From a checkpoint of a small transformer trained on Wikipedia.
Training: 391M tokens, 2984 steps.
MLP neurons of a small language model. Each row is named by its layer, matrix (down: output weights) and neuron, and shows model dimensions 0-127. Each number is 200 + 40 x the weight over its row's rms, rounded and kept within 0 to 999. A neuron's up and down rows have the sign that makes its largest values positive.
A block is one neuron, or neurons of one layer that tend to fire together. After each block is what it responds to, as a language model described it from the Wikipedia text at the highest values.

L8.down41,171,198,182,198,252,217,209,233,240,259,113,250,224,211,232,219,191,197,260,116,198,188,129,198,200,237,181,251,212,184,180,272,74,157,191,146,286,209,236,203,232,262,241,171,211,221,258,203,243,199,187,222,200,243,168,219,208,187,170,143,222,205,190,217,155,167,207,158,199,224,205,106,163,180,197,238,184,222,176,163,146,214,194,147,114,263,226,275,215,252,132,258,244,265,188,221,218,208,187,235,222,227,197,194,181,255,203,128,193,161,167,168,214,186,223,169,265,203,216,201,270,157,171,134,221,179,144,186
L8.down174,215,283,204,229,161,243,178,205,234,201,174,169,234,240,198,204,241,229,249,225,206,174,219,124,136,180,180,203,141,221,197,262,205,245,212,201,170,200,181,115,219,166,271,168,208,197,244,226,199,190,164,191,259,159,205,183,164,213,212,251,175,225,144,204,214,246,149,232,196,168,136,306,108,138,172,148,199,206,205,201,198,187,177,170,175,256,247,145,200,182,155,212,180,158,140,166,154,219,229,211,192,177,223,261,193,234,214,201,198,177,243,238,193,135,205,189,163,135,192,277,233,209,223,205,203,128,195,275
L8.down298,236,205,267,216,167,269,197,170,232,194,207,267,202,164,232,130,223,181,204,197,176,158,166,209,180,271,122,191,230,123,258,269,220,205,258,219,139,150,242,275,232,200,205,243,223,157,215,197,208,187,162,256,172,149,121,184,244,173,192,194,167,208,194,181,223,260,223,218,202,119,201,122,249,154,270,142,183,149,144,211,221,324,191,133,256,168,148,186,188,152,256,171,199,212,199,218,138,263,195,224,147,163,208,235,236,191,259,117,105,222,258,198,159,174,161,198,252,129,159,166,177,241,219,165,218,168,198,206
L8.down390,138,171,175,217,289,165,217,147,111,255,178,176,139,226,162,263,183,210,154,205,170,168,245,173,264,200,237,226,202,88,224,266,129,194,244,208,237,241,199,224,124,174,224,204,157,135,194,224,174,225,88,222,213,210,186,177,163,226,160,194,127,186,189,215,168,162,210,199,214,160,228,253,151,180,152,225,194,188,134,231,230,187,173,172,206,169,239,237,220,259,223,166,285,239,182,225,236,143,154,257,257,288,202,103,205,289,216,208,142,189,238,271,154,215,235,189,173,255,231,214,214,177,188,157,128,196,186,256
Description: Day number in dates. Day-of-month numbers right after a month name in US-style dates, e.g. April 22, August 19; also other short numbers after a word, e.g. U16, Set 1.

L9.down82,175,182,179,210,187,259,168,217,187,181,249,182,211,210,157,185,184,167,253,235,220,199,220,195,199,186,160,160,253,209,167,219,263,141,145,169,200,224,170,295,199,187,176,206,171,196,209,209,178,231,135,196,200,230,133,183,198,142,206,215,96,213,223,264,178,144,167,148,206,96,215,208,238,228,140,180,264,233,216,120,200,196,254,243,228,194,257,206,196,137,215,224,227,234,275,244,188,202,211,157,196,242,161,197,189,257,242,145,202,197,253,246,196,135,193,279,215,188,169,223,197,221,153,245,220,188,200,207
L9.down196,204,298,189,195,174,102,218,183,187,207,239,226,249,125,138,165,169,162,187,186,185,152,194,120,172,194,257,246,156,188,157,186,197,101,194,212,268,326,182,293,293,158,197,209,212,169,170,159,197,145,170,170,265,260,164,172,199,150,157,199,200,176,166,196,189,232,131,222,255,248,183,197,209,143,212,160,111,130,210,159,219,297,148,233,226,192,245,277,105,199,235,171,224,200,158,268,152,172,156,178,183,209,219,251,207,218,168,154,131,159,168,204,145,194,211,264,199,217,236,174,164,207,192,197,170,190,188,202
L9.down357,215,217,238,119,166,125,233,209,222,256,223,215,200,250,223,176,124,157,176,223,219,135,127,238,226,145,227,227,184,229,206,217,246,207,170,187,189,227,123,233,197,199,137,120,248,221,165,211,145,249,214,258,183,221,215,208,183,255,172,269,167,161,229,233,171,186,178,200,195,109,219,161,179,208,138,219,141,172,159,197,88,211,222,286,226,180,179,195,239,186,199,230,170,205,170,209,217,226,233,176,231,200,223,188,200,159,285,215,164,234,265,195,224,259,196,135,140,173,146,132,249,180,151,243,192,184,223,172
L9.down494,186,161,126,237,122,130,223,154,239,211,167,284,206,250,124,230,188,182,191,177,172,240,161,259,162,224,236,168,174,203,184,174,188,248,217,192,196,174,277,184,169,191,205,177,237,306,183,196,235,189,213,147,235,196,194,202,231,273,227,217,239,225,152,215,254,156,169,240,190,192,174,168,223,164,146,149,245,148,259,177,256,160,226,163,189,214,193,191,133,211,227,239,240,158,118,209,157,229,228,158,207,194,199,123,165,109,166,141,195,161,228,187,169,185,199,170,192,237,233,237,216,194,176,166,155,219,191,149
Description: Post-verb prepositions. Prepositions such as with, for, against, over right after a verb or noun phrase, introducing duration, opponents or accompaniment: lived for, win against, crown with.

L9.down102,183,141,157,210,238,233,241,196,138,238,187,243,179,152,187,239,185,241,227,258,229,269,105,214,242,220,219,219,178,196,225,267,224,232,171,231,154,203,256,130,194,145,136,200,204,187,229,150,302,105,200,157,175,209,164,177,219,187,220,182,90,244,187,176,183,224,183,220,245,159,192,135,138,184,189,145,170,239,201,212,213,240,224,228,215,188,196,167,209,260,193,239,175,142,263,185,196,107,264,171,166,179,197,277,145,241,87,152,205,235,260,162,213,260,219,171,162,236,98,250,152,146,202,224,189,150,193,229
L9.down355,237,227,150,255,278,205,150,116,227,193,164,168,142,204,164,231,195,240,269,169,186,200,320,177,137,191,330,273,260,276,198,181,224,232,207,179,273,215,215,201,162,187,224,178,168,216,160,190,261,215,166,189,246,197,183,126,137,204,205,169,234,234,173,217,233,248,289,183,206,289,198,103,276,217,209,175,264,205,277,206,167,190,184,196,199,249,192,219,170,226,198,157,203,206,182,167,207,179,263,232,223,160,150,253,209,271,273,183,130,155,220,141,163,299,169,275,174,235,205,243,160,190,156,182,237,325,190,100
L9.down498,228,149,184,188,244,229,144,242,214,217,154,235,168,195,117,210,231,227,197,218,226,234,263,212,180,155,157,246,159,167,194,190,86,241,209,198,121,208,183,161,218,155,206,204,277,212,196,181,213,206,208,176,188,312,218,158,257,235,191,212,214,252,199,136,238,194,248,204,228,200,159,218,207,257,160,200,112,189,276,211,274,146,176,198,206,186,122,247,234,246,260,226,313,238,144,101,178,219,176,197,171,144,138,139,218,257,222,157,212,239,296,236,187,163,213,190,214,207,175,158,185,142,209,199,129,213,145,169
L9.down501,128,245,251,236,194,197,187,130,203,218,167,243,216,213,188,190,234,158,216,181,207,174,219,171,167,216,226,166,174,147,133,219,173,139,200,201,236,139,158,153,156,179,244,186,187,256,249,171,179,182,239,204,169,200,199,168,207,201,175,211,178,150,240,155,222,211,214,195,188,238,206,144,152,235,154,171,224,178,279,174,178,243,215,211,226,237,162,211,125,145,203,238,189,183,211,279,168,148,167,216,101,198,260,199,225,176,206,201,209,226,273,189,266,233,158,265,265,205,202,108,233,142,239,208,137,177,224,187
Description: Mid-word subword pieces. Middle subword fragments inside longer words, strongest on "au" in inaugural/inauguration, also lati-t-ude, convenience, Inscription, cytotoxic.

L6.down12,260,229,207,215,224,178,232,188,242,254,252,213,176,177,160,183,255,191,243,213,236,263,210,222,156,193,256,222,209,258,196,182,200,230,204,240,246,270,301,136,216,183,257,146,171,220,208,143,190,211,177,249,234,157,203,174,211,224,201,272,125,187,176,199,159,222,137,229,205,172,177,187,174,202,204,215,154,174,235,224,206,219,183,185,212,202,130,162,155,128,165,263,139,206,197,122,202,181,181,144,212,212,159,195,247,212,237,222,227,181,184,172,228,203,218,159,222,266,249,237,209,231,228,194,117,184,245,180
Description: Mid-word continuation pieces. Word-internal pieces that continue a word whose first fragment looked like a short word, e.g., in-au-gural, was-tes, has-te, via-bil-ity.

L9.down36,213,251,253,235,209,285,224,170,192,165,111,251,186,247,139,171,130,229,184,210,131,208,313,253,151,256,174,190,174,229,128,274,181,168,245,184,205,214,237,177,198,207,235,175,151,270,275,195,173,244,198,232,230,185,161,162,239,180,213,208,204,183,152,164,245,198,162,214,279,181,291,204,185,240,191,173,224,286,170,226,170,136,202,234,203,220,157,247,136,177,164,195,177,195,205,241,230,171,221,229,189,221,239,171,211,266,174,171,292,207,104,181,181,197,204,196,221,205,162,245,194,178,200,262,149,185,239,195
L9.down257,159,152,210,168,228,168,229,176,263,221,213,197,178,189,183,217,277,180,222,263,182,220,181,206,202,169,194,170,114,250,237,246,158,151,164,195,224,217,175,195,200,143,186,178,153,183,206,186,166,210,217,189,222,198,193,186,218,207,283,281,175,144,189,282,228,202,210,156,201,218,239,192,184,191,259,213,113,222,171,176,229,204,139,250,261,189,231,203,223,236,175,202,214,192,162,145,74,124,190,218,283,250,249,179,154,229,241,252,181,222,201,235,181,158,167,226,185,194,135,205,193,173,196,180,144,162,269,200
L9.down473,171,190,195,211,146,204,232,205,224,225,210,191,146,181,147,185,188,219,245,211,218,169,228,254,196,278,147,231,253,230,194,232,211,172,147,178,237,214,122,194,188,195,269,94,219,221,160,178,184,179,233,213,116,207,197,224,204,155,171,219,241,168,235,212,152,179,187,199,233,182,203,168,204,90,201,179,195,163,195,222,152,157,224,204,179,183,163,218,142,225,174,221,246,165,183,246,178,237,222,209,190,161,172,229,194,211,220,176,190,178,242,158,183,220,170,125,147,231,262,194,243,197,257,162,216,138,161,255
L9.down511,178,164,163,281,131,240,146,121,154,284,262,231,175,201,211,227,255,239,169,228,123,220,208,252,205,250,187,178,159,154,216,216,239,177,197,206,195,168,234,208,243,203,167,167,240,267,156,219,172,198,195,159,217,260,117,174,199,168,185,231,164,220,203,242,231,182,133,225,190,168,181,230,128,150,169,214,146,252,225,188,223,206,179,215,185,206,214,237,187,192,192,214,182,194,203,226,182,158,212,207,132,297,163,243,249,275,195,251,208,160,151,194,234,178,176,187,181,234,230,200,244,190,150,193,204,226,262,171
Description: Digits in alphanumeric codes. Digits and short fragments inside model numbers, designations and codes, often after a hyphen or letter, such as MAGURA V5, IL-8, EM-710, US 701.

L6.down11,211,201,209,192,197,206,267,206,152,152,218,197,221,200,131,247,275,205,201,144,216,236,93,220,213,240,177,201,234,196,185,208,239,198,137,154,224,219,236,197,225,228,161,114,130,253,225,202,270,213,217,244,259,169,153,177,154,205,250,317,183,188,202,192,239,217,280,180,234,208,135,219,189,161,180,210,152,185,178,238,169,152,200,172,218,216,211,262,156,227,132,157,203,182,237,235,134,263,139,139,252,267,154,198,82,213,234,186,153,177,233,133,205,178,202,198,164,215,210,239,153,209,235,259,186,200,225,292
Description: Clause-joining "with" and table pipes. Mainly " with" after a completed clause or noun phrase adding detail ("suburb, with some large stores"), plus table-cell pipes and sentence-initial "He".